From a checkpoint of a small transformer trained on Wikipedia: MLP 1280 GELU, LayerNorm before each block.
MLP neurons of a small language model. Each row is named by its layer, matrix (up: input weights) and neuron, and shows model dimensions 48-303. Each number is 500 + 50 x the weight over its row's rms, rounded and kept within 0 to 999. Numbers have three digits each.
After each neuron's rows, "fires on" lists the tokens most often at its 100 highest values on Wikipedia text that the model never trained on.

L5.up967:449498545495523510450486387459507415365455478544514514453435472549526563463551470511421455503435516456488447533494478551422512494466489502549594533470580520407501528459444445516505514469501456434521543596512576436541556481432500497492464526493417485536497480510423526550489520450521486582573503450494467577607476427454451562529452507462534409570416510527433475498563447525482554549504466621455475458537521498432563525509501469521480501501484461558488603489466536468481512540563537479604535516513507531527511527433475450495590561370598573592496461495513490492575471502569404531537461465507529554490521465509404508430484494528398532573606626476459457495493501469517441530467507520494575561589546580386477470476537481549503623474443454468529623523462514561463492548429504
fires on: " more", " other", "ing", " relatively", " most"

L2.up32:602451550609444527502507520508458485589508495561516418525567539494471542572493490571538484428501457440433462483482570502491472533535478456478569522473551436423475429532587458492473497522492528566483568436502460452505440559562578533525463509532578573550537519419507461543503500574494505507499409505545354470461434545475508496460513520530455538619519573489511430485478548465489587565484484482411464555556490548561395434407557572509432463504542422509423556578485475451534452498476536529425433428495428381573458461493542482482481574414425547573455459567499542628375471553518546454486446462520496477571522442539493484537613509511498420590494554512498585543567457494474509502526411539503494514537463336452533460428559456519499479494569587476442495441537486435455532423473565
fires on: "-", "ti", "ho", "xi", " of"

L2.up1005:503520519458583484554507487454512459487436476474468483441481480514491435494472493515526506486531496409432507459518483484560507485522516554436547543490583599484531524553565491532350479555498454471517461521489409502527461578502517475502451555519513502505512446503529554539509406480471533554502562463483404491518462473449459447453496440520493587440483483580608358514442599440444476435496449435575442520610559567546424536471481464625451577453479529461493488494459400489489500512571513479471451518484562494545535552482470598452466517480545448495585479545455457526543480463495464598441446491523516462558512540638560498556406425531500522408497419550500547550553480446475642492502519469439468488529523526499477500560480492529531442418545581496504423542612568489471494561531525
fires on: "r", " of", "id", "ological", " |", "n"

L5.up19:508478484485463495458529454499387529515513495547466516435494503577480591560548493483453438518477525501493580480571518524456551526560543460576578577473513426491459563525498540482515559461582460527490459449422564460462437474522535542405602553548508483552487503483515549515473490548550379480494520520534479507496438489438462418497456547566503537437550493587486553489459581646490463527487510371471488423519505551444434475556469568449484472512454491541528488558532441402463538457522512583500421474416549557459487502500565464540521477516448419465476477429472517490394581458489508613583436448457490553509486559498478595558443461422444507531562499451478539491571467409479526439455521521451528598537630509588528534510465482538579502466529390499520544490377464434468454527485628
fires on: " |", ",", " of", " for", "r"

L2.up320:523546596513532508474440527484531429536627436489426452436523465455559476485491526490526454546527518468449552460529486440510489405503507567556567440537599485537383437520571452450474517571491469567514505379497564534474454606486601526456509487492414488520526544464512458551451475472509597455519482606549491629447488520529490489487502530548431459487533569521514418505481543533584530465494472422446504518506510484540468495538554518566463406521465523489542586519434388471497566453498463487385566508474382559564599482584459470499531408548468621646520463549445504517401511512546415475496485517474547417481443524568496466494463423501449527484566565482473514515463469442597442491555592472511441542422503481543469525463439495400489485426601515493504585445392498507483502532444495
fires on: "ina", "a", "ach", "si", "is", "mi"

L2.up357:491460510543479486480413521504511589424401435474467455461510497551448512458570485431529508539512465436516534513550466477509456516506513497527548502488568530498511504515434418609501515574488576525557506411581438545455421584557561459513510480582539542489459522527503456436572514503503533604451456479446528436510569563548510576494562449387454508503480558508508405578387501498515513427538486560496448492375542500543458519453519529519473542466530528397445537531484520509502576437408466496492552462550459545506549471568405575485551485401472536534494446494418484601472509438539562497461529380494508580567552524574362567525445522456499509437422451466472431490593537590488524505509571519546530471541579531485437477477490525408439481476496491550526542471609555519447414556523524
fires on: " =", "=", "po", "jo", "ns", "lic"

L2.up911:473480517527559582524508549520519613526519520507562467489409459559474412515541477414444546538497481515426500429514524477469544446507479423550599460523569442513493592544521548522498540432577588528488503515403556582545592517471469440517442475596566468548515419494527558479386541446549456531498446438538475482517473545437451532478387558558534541437413442475467409464512435410510384536501511409493463508534414507496501602507543505576580469522516478493570447469487562511508369516539474495360529538566564392460460477561521556522448481590533497437479557525539482444545591526568561515517518480483430429496461399472408463532486491513513477537481554462521562544440451621499503491550465453539485524518532489521545522547558509588542469414497476528505579446436505583487531508551554
fires on: " following", " LA", " same", "pa", "ed", "osed"

L2.up768:506486549470506596557504493479452511545492444456412569470541508533525442543553458545488506627537513558516442492488507529567508464516508601551587507519537562473483431478533411428428448435411625510530431476382532538466349560463390435406528481532508570539464486501481559555449452439466480453499423488418428506597526468464522466492475478589533565570510419478558485476413503530469420522506497589539534542549532587526466451541588501505535534448509450442543471489562528493467467524562464458534456439473485509522529518529476525425511510572445530483571505538432473503440513552487521514576483504428563511494523415575549558518449620450425460460415457481558482526535547561553469586491544461547424492434482418486468541496476514533400432445514479455400552406486460495512580480560448
fires on: " by", "s", "ates", "es", "ing"

L5.up1069:533505525534412531564469488515489511516490430495553501377577547500545410430557473415581489463506482475451447507492500494441438409568495518564497487477531412477438463493491487586528455497617504448603541491550470640535399501378579586412502409493586597611466558538461533448479402518557519407370522557592438486453431435491483601467443496496526548466447539564538600473578444448412516528510543518441420494552492473447405467504413504434492472539531496562546452460440470576460529506470473525451460549527509548475541433521477453499497480525495520501513535504505495443523543448459483621458433501500468489528478526530542522450456555576483561494462442462432569448446466565546595482438594550537473538548480486482431541581496470430493580433501536548439592499489541500511507532432550
fires on: " more", "st", " j", " most", " less"

L5.up153:488572573437552487563440506570483491565402514457482464462519403523525383530501525520428459375493487484452460475460609545511541459489450441544478539541513458464520459522460474518497520462501367519458515422475600496522538544443536450491436425484471527466550598603512470450539478533658420504483566493527540477553488556507503481495481548511397380388465493439424521534502516563498502483544516513487488598445522592484568529444464540491494522416547514524485552429458544466500491478538503484537521467396504533532463523583417426462613480503537457482427474513510558653580469462337565546510536527503486555463425585505412487446478513526537575441527510515499493514555493569541498557546501461583560538429478517478553568490477477541482487503468558435562423461602514412467524532465502
fires on: "'", " |", "History"

L2.up517:518566511493454463463517547487467455459544394511572489613479574591502454516556480467481484460435470539560504552530356601462501506526416555577469512599536450512453442508496462476505505503444483543539461447505539528460547418508434501500401386467563436598456524602542448480458414476433464488554520467468492480493511510432533512365449507471519578541435455481464569499524523488547399462376566470624522473422517556545606593530488518516547467488473476434437531565518432571489471449535500506486514495484459474493527498501520507553425507445480536525550512523578646475518520467565431562453475508483458467593494535529507571402537497519455466483527515511515492591483613481488436521461601561583524498463479348560435519494433502524442465503505472599550464428566507475583545518441479
fires on: "d", "s", "on", "one", "ce", "rich"

L5.up799:638443485557468524501445428460532459476513540508513428416550510539445496512494535462526429505481536543554452398473409442481544471515429448437558597502420614556428538489454460573482525515478464438542479420469531559505511443505483500429476493580483487473429492472532529413541525403518532504510402562520505520417472513524506504431584604452523485525562520510422521471481491479561567535451426497532560507518442550546441562535455489528622469511476439420550523569513526411466460480468426438498423452442487476496614574469541498595432487561578503551523417464479578653528466543541498430473450464564528543571538509539554544519552506636500546520470484431552599512572508450460457532481546530438505490512441512437520612423441439545487491443456571619421405476442520543493503522407517
fires on: "\"", "s", " This", " which", " to", " that"

L2.up90:484479463498619525441459512418473520591496486460586424479428455503480492487575515501537488611463582540475458463501459452568508493557493538505497483475516625639454403383490465540467490585524525540492449502576434402532527515486460418526600474444464509501534453489462521491570529480576466436494476501443502578515531455429536511517535445459490573496482466583476445505552444421497451509549494487538494522508556602528512490522535448588466429528530487559473499535512511480503490460562519517484500463530517514511478464568529490564530523616523508423569503450473443444490477475471436457463467539458591462476401412395518501542502500491389466443540503569602487567495434504555571477443621469533516503571523483461626569509492510555428526417449456516522545516478531536370476578430591
fires on: ".", "t", "te", "ch", "ite"

L5.up440:473423519565564462563566553532484521615386557522494523541451498477484510448491450575482482492621475556439422511556522459539517528494465372383523417552472464463474496522414482427535522513574367447425384519481546528448475491530501480547487565479582448588523587480535383519517479397429446574419466530484492510421506498529444558460442494583423455438541485499506478565470477506479463511540458548411602521513477573522467545524434521537537499525536539455572502521555516514546502544551553495561528446541447555519516502402546578558448490458550482516499543420548575491522471547522523459458510593443478471492537452470441448453424468484490454532484541486556488514582568533450403572481561518549401510527509531508469431464469498451499557520505433474509404532562564462438452447504453
fires on: ":", ".", " of", "ed"

L2.up107:591494556465466454587517557535539526512411550493452598453482486527484446551568446490513468487539421484526536475547588507459500414556515544532408497518525432575498433349461500516500532584531457442418494513458454454481520586492505506577560478528487526532575443503527497537489394482446501346557452394484571521580443560472462487530530536555506472508465486537584460469478446501436499523483481528509489469450569490544456501508489502512393453537481516546507577536505534535512480590529468527479497535484578562496532458442460559465572568510472532558495588535479537549508573497500485533550555429560441538523485455512591501465474508528478492433506449451507492394480558535602461531375528528416602547569589476402464491414648477512474435543433506485513482499524406494507518585422502
fires on: " to", ":", "iv", ",", "cess"

L5.up1106:486560601475524462552478545486519582510426490389466415553439396482514541520439494553495463443508421425427513479533457509501533572488444413553463413447423512532539445502477522498476536517402631563498558603419518515499489523499512567438562480560443477497463510489545477566646521497567499577574530404460428439495580460529474504507478525498569570533475529519516550467505591488520595556455582536603500477546394491533486488615458548541589437537589494486606417541417492521493491487508452505498466428491458577546453520510390450508492529484471509539446528460506523558387549513462457488442525465518461494487524417484444511477494460474504455443479529470580519522464410440540574491492499412528484563479479470479438431653541495486495523490470451456473465576666528482580539468485480
fires on: " |", "-", "\n", "g", "og"

L2.up1015:523463510632535520522515448494428462463618521538481537507565516577464479540510616564518448517503529539428475572504480444448431522503516440545489458513496567472491460472534515552446468520520496532443460540547467446430453471484527466479520576479528504517580426487478505471491571523379420478498505502485439507451490535398455542604517400491611497614419459741490527476589494562503520509523561501553512449472478426412417553490476372458470562437584528473450481530504482488556540497500514453473530528563466547475523574494522498495409430461527451559507499522484540490469533410536478580443484476507497614572474492475566451569497554519456505558530508492478600514436476487575422523500512593456401521562489554451527541464477450557539559409464496467535533492462414502431468412333503
fires on: "-", ".", " of", "alo"

L5.up162:550483449461550508456402579473359469487565390565549564535446480506559546455514477572505616513516452466463534493479508513491520541435482462471528539463500457397395439465429515440528554546534538509466481494440509497429502561529559459483508470469502531507571504542503440542451489555567470565544612466540599488556534572571460479527616532588515555468573399458471505557564518460548484523505359473410433531573435554537475560473521569532470534489461539536389507544509524479483553485510586519496471529420612501549537550501488482488538398479444448534497382414534415510452494482363586564457462478515550542447522477410488444470497453527560484549488561517475524494552541538490513498522490578450554520547489477544530492500430478465422540465450427467467489545500470497396501444500507
fires on: "-", ":", " of", ",", " the"

L2.up185:621452433422489623531429590458509447485509488532504515531469464595512494499531582519436500469546544487571479483505595525397518425506510537566553433505514484523494478504494481525501488525534475546474511496455460522503452466465440429452453589508531495466542510476485534558451546450442496460498509434503493537445429497535500508504581557439542450632566600539523482504562562568495581590432533497543416482563507532451443473528508529435443501507474506502488513520544522456420521508494474444452450475439430529419414499607587435465519503431510534511540485581486533502578500412527475438583490582429472485555589591414590478573414527566524476610590626556518463451485426399496537519476421447589529518411563476469444444434509526457512502425499470494416538442525596433440525487428489
fires on: "-", "iti"

L2.up374:569504548478526483518467363452476468477519528525449458500565553478451579457518564438621476497494448548455484484487457608503473489514508476455460594455593506580490517462477530558466504558554526511502503439508472476456459462470539461437392565572459499468512468482531470500541438520422461447515518477438411525475438512470552500488595550416519480505514565470430487555445648438452462511476520531460445490608522483541569589542590453499508412564482487516579497468442527450489472430483534487553557477537479427568534516556531494505498401438496471613547444543533476455599477501534493368427529491454490545483431543457443518483549476520528470547458557460530483457433473551453491506413484506408480570484527551366470526458502469535604428482441497529441546522544488573484430514573467
fires on: ".", "e", " as", " |", "nt"

L2.up802:389441426528587492542478490488497562545514597388568529496513627475535469445538609482461444543482470507503454582602424511427466530523374516465612449490526481435510484449417529450468575513539549482565424473448402494561499507471574539475472599499522501492517509449495415559428442489569529544549581529509548502467520558476444460613565517502449537513482516500550536510518448459503420454429523472566497527521512428588460572439469520531454601421475447530610510490483436513506488417529465548420447450520537517540442544583487491549499459525485450505490544583492417498464518552490484525454454531568487428452412448499551526510453429448410404457489499454491471505488559543603475549454563513506517517489566472493531466574543443588447481527489504558483488486513458438518437405574361
fires on: " |", " University", " who", ",", ";"

L2.up1113:507529421472446491454509475573497484541403599434461591626471600503442553400506522437514564486485472518493521486554518523501465335550519461490553578512503490510483408523410491421591560530459547501447527503476496446502512542489540489475447433501452500604595447467520374559452493422500553512494533623409508450457512458559472468569539588483510542530539526554470518510501471525452545558500494548596483499541495543364509455469482470569514515556533541504479484540523472528442486427508420521403502445487408529552570490507493439590568574471502533527497417434610388554474516587568564519471521577436493540495507532441428499535540557555546529489500533457482534457519485479394546535434490515478502528429459494526527488568583523529443544468442518556455508466557487570406488490497397
fires on: "s", "t", "d", "ss", "-", "st"

L2.up981:520488561544515541494515553483533541542540492369589448565466531550537512482591488511462487497528440402489534556512480470401614529401423514485418449444507505454494489447503500419554498513499459454409465541486487492511602548577508533405511502486551597525479438448571549551547484436423415534482424456574456501472521500508546515487507415580533463549531401578480567412445469457520475500554524503538493467568419465644437527549437481470558450505509428546567413532418458461476478562535529510478517411538489642480554468576602519447422466514579444456471550491495531557461532501497525506481548500389425543486463481497526545517554473460537491519506528462446502482539410496502527529421508506477574479403468628528443430544544397499491486494498434527567473507582460463523531586572427
fires on: "er", "r", " and", "-", "ad", "ick"

L5.up1258:467474487533557526569503635527437507463559426419470496620567597513407480450539489458550465377444474569433549480448522529493507411486567485442452422414572511552391548494580523457599536551507539511513511514567472535501476523498391533520462568475536405513446477560523638457482509458532526385566508453484461457568466522614463625446537547523504483482499491484551476507519544571525539501551467501528402505508538514458424511533526389472430558451468501504523479516546567495499552431525517543455541506474593546486542499594509551523528450552468494487432480544495417453439493422463571444463485445589459479597531576512440515476443470586488550503434502513503541479525491540635499577485510477560517528532537409485554480460488484503493471433445428520446547509523459497430377493555492
fires on: " /", " is", " =", "-", "/"

L5.up873:531483482461541475497412650505493537477507500501456518587442525592503423517406573555421441399482444430471544467450531406473555489497504467474544446516467487453444506513511555495518475497515530541458508483459493442472566537528464403485539383485535538448573435398423498436490484483517500506528437486499512480533505413580497537535538505540487500511595515537570515506588523451498590507548551527504536588498466548544510485462408463560557475513601504580425569410493429533458567576480576568500389505468515545489452531521533464411573523498489550477425434468479418530473547433514562532532485537507405567520605522507515573535467460473524495444531590556548485444443572532598468438490450454553556547568565555462482499463584488439544511492529492522463519450452467418494472526433499
fires on: ":", ",", "/", " a"

L5.up301:514527512395469502527465526492492468442451508550494440482541506502480471502574594552340523480617496506552491449553502521553448463488524455547579564476504568515465479542448469511483565456456496450493512461387562530569577469469511463534452528513460426412523496533456611423563531453478609523489468541526472403465449516495456471416562539567559495530533554501469418536605544637495514490501567561519504538432510571428487487528472530511457474524539533548508512523552529522577561459454497560520417582390544520503471447537411482518507471498432571455404431576498514562424451537560507423513513474516529425601506435482559510529552536595461563393436517493490488553585507476501480515546478487503491479495537517453529467541384422443511507460516532436544489441493456495531380514511483
fires on: " an", "{", "-"

L2.up217:474497501480472478573497473446447491485485455514435497626557614581502503548535563597492536577466504498519462543452519488468469507465453568511529486483539386430531545582543383466495598507511533442485445459486469496510529516538570497423466619572540540543485501487495548498613533414614423498511464496510492507542483445439480478493489432416487509555490447606472593542456514603589510526506507527570594502468609477496520461418471432415423519419414494451530453467401458509465465504491497488482473425484538582520388493365462501494559443480528470500573509441456518527524429540490550484577451504459465568486534433552517525470571503569499468434531501517509503524459493434542521513447534523532590382455453474530443478464450474478539534556420463515380555485571580491475478547542471
fires on: "nt", "er", "r", "y", "ct"

L2.up851:579443448529496586512520429574520442507420483553485456480545472498582500472500474418451523446471508587527480508558524487532395512522448503564502517464552491452481431506493502546516523430599524580496448523438513440435506469502558449516492547482479492441532560576565471472530400418500460549560497517519520620370462454581446429468467527467451577424552461495547545546472468468495456567475569473478464526512469458549444655542467493548394469552482526466618476536519575481548555460499550564522436482474377438642484459526422461486468517534571617546517524460506525521520512551433514538506479567493453456477558450514489536445437579513544520685457501499487527514559520519483516437456554441589505546538464425500489482552466468522535489500456458500501388527482459490506474403440543
fires on: " |", " of", ":", "h"

L2.up83:554445488474555508545479547539481450464530469540524561561457500463473536528577502545523507486483549523429507579511419485451553533446466550518483523495648463453550512529557552488586504523557528460476492525504494534405468449509500437442488480415493482481467486461575563359456464456516605448450488492550460457426470412410522507517558467497497377528437511600495516443520498492421537510523555497529524461432443450612428470476561477485501549568411505488620525532584458536603571469481501419602440540572506506510517515522536433483532378535532453533468497431546583544467499469533558539506462467478497467474523503546620501478523512545503413533562532508545444428511562447521470434482477597459507559547543485415476507498481505447504429432563478442539436421502509397521488572509563
fires on: " of", "name", " here"

L5.up157:536476454603632464542444570426618459578476568509472499471471541586484556629521448468542453498450499497516431516555455527579505524441501451562527523486554516491441599504461483394442440430528493542539506517488512547582453530516529444523440419489414495429449553592439554542470490491500567472489566399526611487432518533479380514527461579494539513448413544552503516574480496492442555408497563471427514517494505532571502524498434542505502536482460557499557478456521546387526443535480557532478540613528448571513444530494544504522444429431508504513438532432544499529433466506482506557525500442480450437423592529525479555532496503441511430420514445476545484494509501492407531538504471500563550541535438446530399484481456499495515501559473514502470536509516522556499620503465494
fires on: " =", "s", "="

L5.up1116:519539411540539462551498462451596488505436406572479580437486472512529496562485494553537581448517546423536596477482534497528476559511495550514484474494544566504511433575497595466482529530592544465423423503537529545491434535516476560474478503530538499423446570616504541489481610507494507520519443509512476494464443575417480531548488622502571509417353501505485445428456560521488444410542517499466382586473589536606457534494528429527515402476533453508565487498507570428588553616479481551560438509474534528457522513520393493438555523418518508557421473485454482505510524525516558508544440482465576445487481519463567582559486584513447515467426515479569397397504575535367458586571613479488461524493537451515566476477436518455470435556479547494480467472486557537466440530452437
fires on: " to", "=", " also", " by", ":", " ="

L2.up1236:445402575529477532445424435492525497513475575470495491484545417587441538522544503567503484557479504498444477482439517563490566557526466614567541497564477473528488497471515463426443530444528382532568479456409493544481461507376442453482550462545517552541464507469509547556517498470514396522436420557452381560502522481462487548468523475499484496548565508533515550535555480491530591604587552481583516576528504518500555573443419545492520569511595405529587419515429512438450513424574496424447437564432508535523479491473472531519405513525445440492448549562555529552532387557486565454525440475375530544521449581436399516478432452532593576579412420475492484564491530465446485501524425501495491508440449446567454457562525436469510448474423555551395572430546569489515507519505507
fires on: "s", "dom", "n", "nt", "r", "ers"

L2.up732:577506514514593535479526520472484584623454509557442486520444500456563557515474651460533423488616481541537486413551443463440425432497539394504546537547380615504525621493523442449520500513552385546446538562591510499502435385548515552535544573462525489520472533448441448525482565475488529453456475488484522497454464491494496538471485538554507530497453490427522513502442608527448601476492419512543537477516456542532470594474568496494507569537515378505479429530533536525487477458514465495471496527529440454462508519444378475558544508464512502508545500513441404513470425528396507515407463549464611513461578598571586534547464419535496551458527489514499586418388524458558525469494503426511479544515474536448488505544577572580510499399413533528456547454468379418545477424464538
fires on: "iss", "S", "ber", "B", "LA", "-"

L2.up864:405475491557527493534520516341537442531534520468558454522432436542542489438475558498640553548493413556462553538494496489533411595521469453457512526498523455427563529463567553438504480440511448479448502476491408494456503552467530558465510524508490629562465468583506480517549477541506519447515530552544465574467500427485416536594490481534496501543548463516493527575499535521464428510414475442452482488488556506550527551450471474534436513418559535495581477418503513456477515535497487509455497532584460501511518506515480491525512418447447549545486583587506472561521521524454373484536527545423505465366338533513532465496556497450506513522492496504525600483500519548533575573486532486593525453480503532589414533525525469536442478511602554518562552419532462507540503408478397
fires on: " |", "'", "ov", ",", " Allen"

L2.up974:482450430537573413527575496446601591476434553449465539502499555513446460469537610444508388520414522522483518464550452488446405483489494512521484527492428472512529404474515554490519401477510592472513491518420530373535429567549452431521465511537462568516519476451528428532509445437498484514560480475444430601512471598535553515578487476555561518503529462493504448479491506493539469456439611488520489559607533567482485466577556511556477431496398441414636423528468431521499501490520495423500472543472486485507524573563573461485434582452457474533532431514551501450512557577450592537510586544480459444434407438470459521495564442404512405461522502430505521551527435553520516620461591439558553542432463523526497541513535506479456443469403509572501458580478550481509436471499535
fires on: ".", " until", " -", " as", " ;"

L2.up268:465550419525402495486491484523470519506520525502502511491555428537569485545480568455517550538548466571558466528464419429403516435539448385331525481515432508470433451494479511478488502537494517569486440446507554490474525480537380453508489494548536506561525448427523497445524481452442508436509566404568615490530562538499454464417511584517500536478602445553485513510544479500473423463463488521477480488391495552511437483445436530492519535559416459573519513448508530531409591486495488502459517529458505549488566542506547458453541563480491522486518572475522569548604529448524454575504463464427489619500470561529516458567495451493558486536546448606451574472448478482536541487546478587432497550541369453519447596527602474527493414568566507495465541441441471457453527499522456
fires on: "k", "n", "O", "-", "ato", "d"

L2.up910:471469440371573544569534518563492471564420569548544508468573451605556474508569426552475488445532549422485569494511470528515447519561514477477404565469506397540509490459398516600501560477424400503528446484510523598477490526564516515557485459573450575457388401508542517474548561448439498550484544545592481533486453507449490538472524485547509502456517469441451412435489470462478489622473454445603532459444550459460571520426581459518549539423502450611477490497521527498495495435435533462422579561441579395456614532479554539635550467454500561533562505465452550468437449475542514496525398480432517488425469552517562547446522560525444579469513574520546462499484523431509506503592417494481560523511482435524373513583537492450473475513500501525535605566507387528499521501519440
fires on: "-", "ash", "d", "yard", "un", "ange"

L5.up891:515559502461513468502581536467521445484463495548425503527481560493518463477503496551518441544577465465424426490454485544423511534490470544548563475511491458456436448499508479493560513562520400453478453465474562466412641630611413390557539563504506478552466563552566422527395430438564451510435478454503549520423546535478498427535506553597547476462460504505518493551456557382441457462544552508509485510440474581591491520488491556477601447523572661481469515484502503557517484570530516380525478490512509495413511457421579545526539572553490572437558498423393526497534439470505480457513594502527493492507566500458512493486518525471478399596481465483451462554566611546513390514515534503533511531451536492488472495431485578571506534494526480518446489546474584432461505533464493
fires on: ".", " +", "season", ":", " about", ","

L2.up636:507461501505607420558468489414522514533497489465539481454549512476425430507507509400526519441548444486454553426555520527498367516588526427513553460510456616533550502468413443611550488436535544486486468543628581469448461591454439486459524483483509541519523492424534591419544529392514499479542482550506480511541452488483509558391565532464515531566378516542577522496494525468487504421566520474512505508375532486468470471468453566547535442434488410538425524559519472579622464516483501454399490486536516497530508392515432500498482472567557337518521509568563466584563569495501455537473512473438520477545471523460507517388555484531463445499470531468538552522467431437486466488539494463548502598451518492492633580485458458446442417536480484484481451522441477453513490602455517
fires on: " which", " that", "l", " song", "w"

L2.up862:567531276525458524533467529510530494457460595499569416594568461487500584432539542462594463548507511486513437453520451489386554533559494533435578562468480502560450538553486502541529491458446391489469448457521533551461533596501436488428555437503459505508443443408474612522526508568433524445492408500431522482512484436500587547546570470525561521524535483516491526545524484459477545445456557467548572507449464502460511548456511426497498464438560480461498475492469511562476496464475498462440600589510440523455565599597528483535505518528374559405499511488479444489454429502460462560438543498393505544453486503566541531525469527476538529499442579523483559437426488505457547582556396403447522518585523475438527443488503521524509502517567469528507505463523488567461538477507495
fires on: "-", ":", " –"

L2.up1105:507536429555438522498508397511437491499470447516468514503525525540548431505483459429518548554494486534465527548548526534500456413436533443586505529587572415510544518528394480549476564485521489567513489540540482461592557612504517476435545478524507452454501391524410531430468438529483587558437471480385463553464500478410421531391364550646554547480509483524435521493450419458443487558539552550579526484495482507458495550539548492593523458524496547441478562472586416514472517413553557477558503490489484483527481482458552497537446506522489477506493572591508448539517559446504455436516489529520510458560544497493469497542547596471503476467454447446525479455544525467496392557415611537534439490506505517581421484460585531435480477493451493538510483483462535422491536563514412
fires on: "s", "ley", "ing", "d"

L2.up1133:513462487544465597556476455392561443520450531408569436589429518493542525497477595506555444530539570476539460511456540491560500524531457462521524535465536504510467403482536458443504562449575477562405419546534564453408429489508540563501420441595525529442457441564437538463524457533476433511530527467565462462520495515550487496542582464514552486495526501509512572397533462574412562513438535510470428524453479516519501521476449498563523495598538539505485586525475540583521466484517478528506469527608415476488468564567430584515465517483528540467532608479382531560528503457461434469465634508510455468453365549539500504435541431488445453411479494506452572599531464598566568493415534518569468591543519533463481428571487463582479539513586471523489401475457489484515503454396435
fires on: " |", " of", "ola"

L5.up1079:548453586429363532543540575503484489552424496455554418439509514616497446528495450565487466412569499431448509564530503496406492405467423528462522536450478461511566526534482527625444552521531578443504544488496432530455478498465582454509490517489466501501621550507490454515420485565522533514584470500428585564520520513503524537510504496504494539546489496501457551452554522438520519583493612552463491427545563531517588498473469464455456444607541434455470587481498482529541419408435543551534506556535547481557454420482476475550524485468562477539516430440561556517477520550454481578467478508514495443506471453540480569531562472488491464550509461489427501443538414544555457520461453535508438572530488508499562461528492564617532452488447447565537602445488465482456454482400489
fires on: ".", " end", " most", " more"

L5.up26:522564516590540481566442468450443451507473502433450502488513409569476476426544486534508509509471502368434517531464587418484526541446504423471527457495540566479546498529472432479542524535529437534460500525497527526555636499496499469437500474525485524518370427505469465528389458667565513540473453526485491530522445571545511600400409416475559527530428570517531534489491533500519499610547549404541460495465498544482486491529544492487501442526512484387511486544572498543462507488537517538521483475461502511532555515487580391554543412512428461453473590466427480410470464507511587495510377381521578514482554547513500530454480526480544555529434514529518610432427352520497507543415446463489516510539531474442461446566568528486559567552480582542528509514652520454541500523525568
fires on: "-", " de", " (", "V", "sc", " who"

L2.up793:497457454594602579407400544508473564502513492502473524464471336533492434490487524566523456380489561493505507456467465450452502431467578452461461517483480487480411488495562451508464572522446504486490492524506615520452428483602524490499495555520588517528560464535494506552576482488503424474489477465429549508497526533436514443553501555465564522512513463485545435515573485505474520472527448392456591456538533471497566506600432627504522573508583450507467524507520468543514449475609420486395553485503474489500489475461508422470557498604463523503504536556486414459461472482456543470467563545441475502449528528418512509520493457516327530389416540492461575546434436511490459496527495511530565614492480543580557540509509546549481495551429515549510502429477483586568444587492460
fires on: "ed", "rap", " following", "-", "der", "ati"

L5.up129:533587543431488517511466502545432562591425578443441496558571490537418524401626575450527570519467462502524508382465556495539456495545483515499467483474508520503452438564495531521512450505485437497506551487441568523579553550492486456483472500565560504506507532531542452523466508471557562535447492548455564501543490573575437544484464513514566428451488532489436524556482473566545468569505491502456465577519578497486520448515499461526467470528529465451411600541614519516532474493510492528545416534550531424570531484502527443514542606475590472519558483459482538465517489398478500508499582522497542519474440594525433448519577495413468512455458498559473577500394489405520550604520402376514508540485453520441409473484491409474563547568473467458512489430382546511575590541541415
fires on: "'", "ti", "ll", "y", "ion", "on"

L5.up0:489484491531453474544485505590444527546457439556364470521522492403556522424537574497519480526502395524507466523464589563542519396558501418469455576488430581467553477536496497531386518467563480471415474441480596584401457610540438557454466553501556506497461523490465485437479569507551521509539545466472481542514500554466505580517468466449498501432496502489588442609525502428466540411462452453492475592430509558490444526524508523549500414479590428521495462531583526476450510552408470427538531514461507512528487469563503501502507459468602476544484537474452577520508582481496495504500508529553459487460564547381529589454548638438419498446552522549493476431537490436557457442527600483508496513545393607417505445513545556520468529462437530479514518481514482450494476420463412
fires on: "=", " |", "e", " ="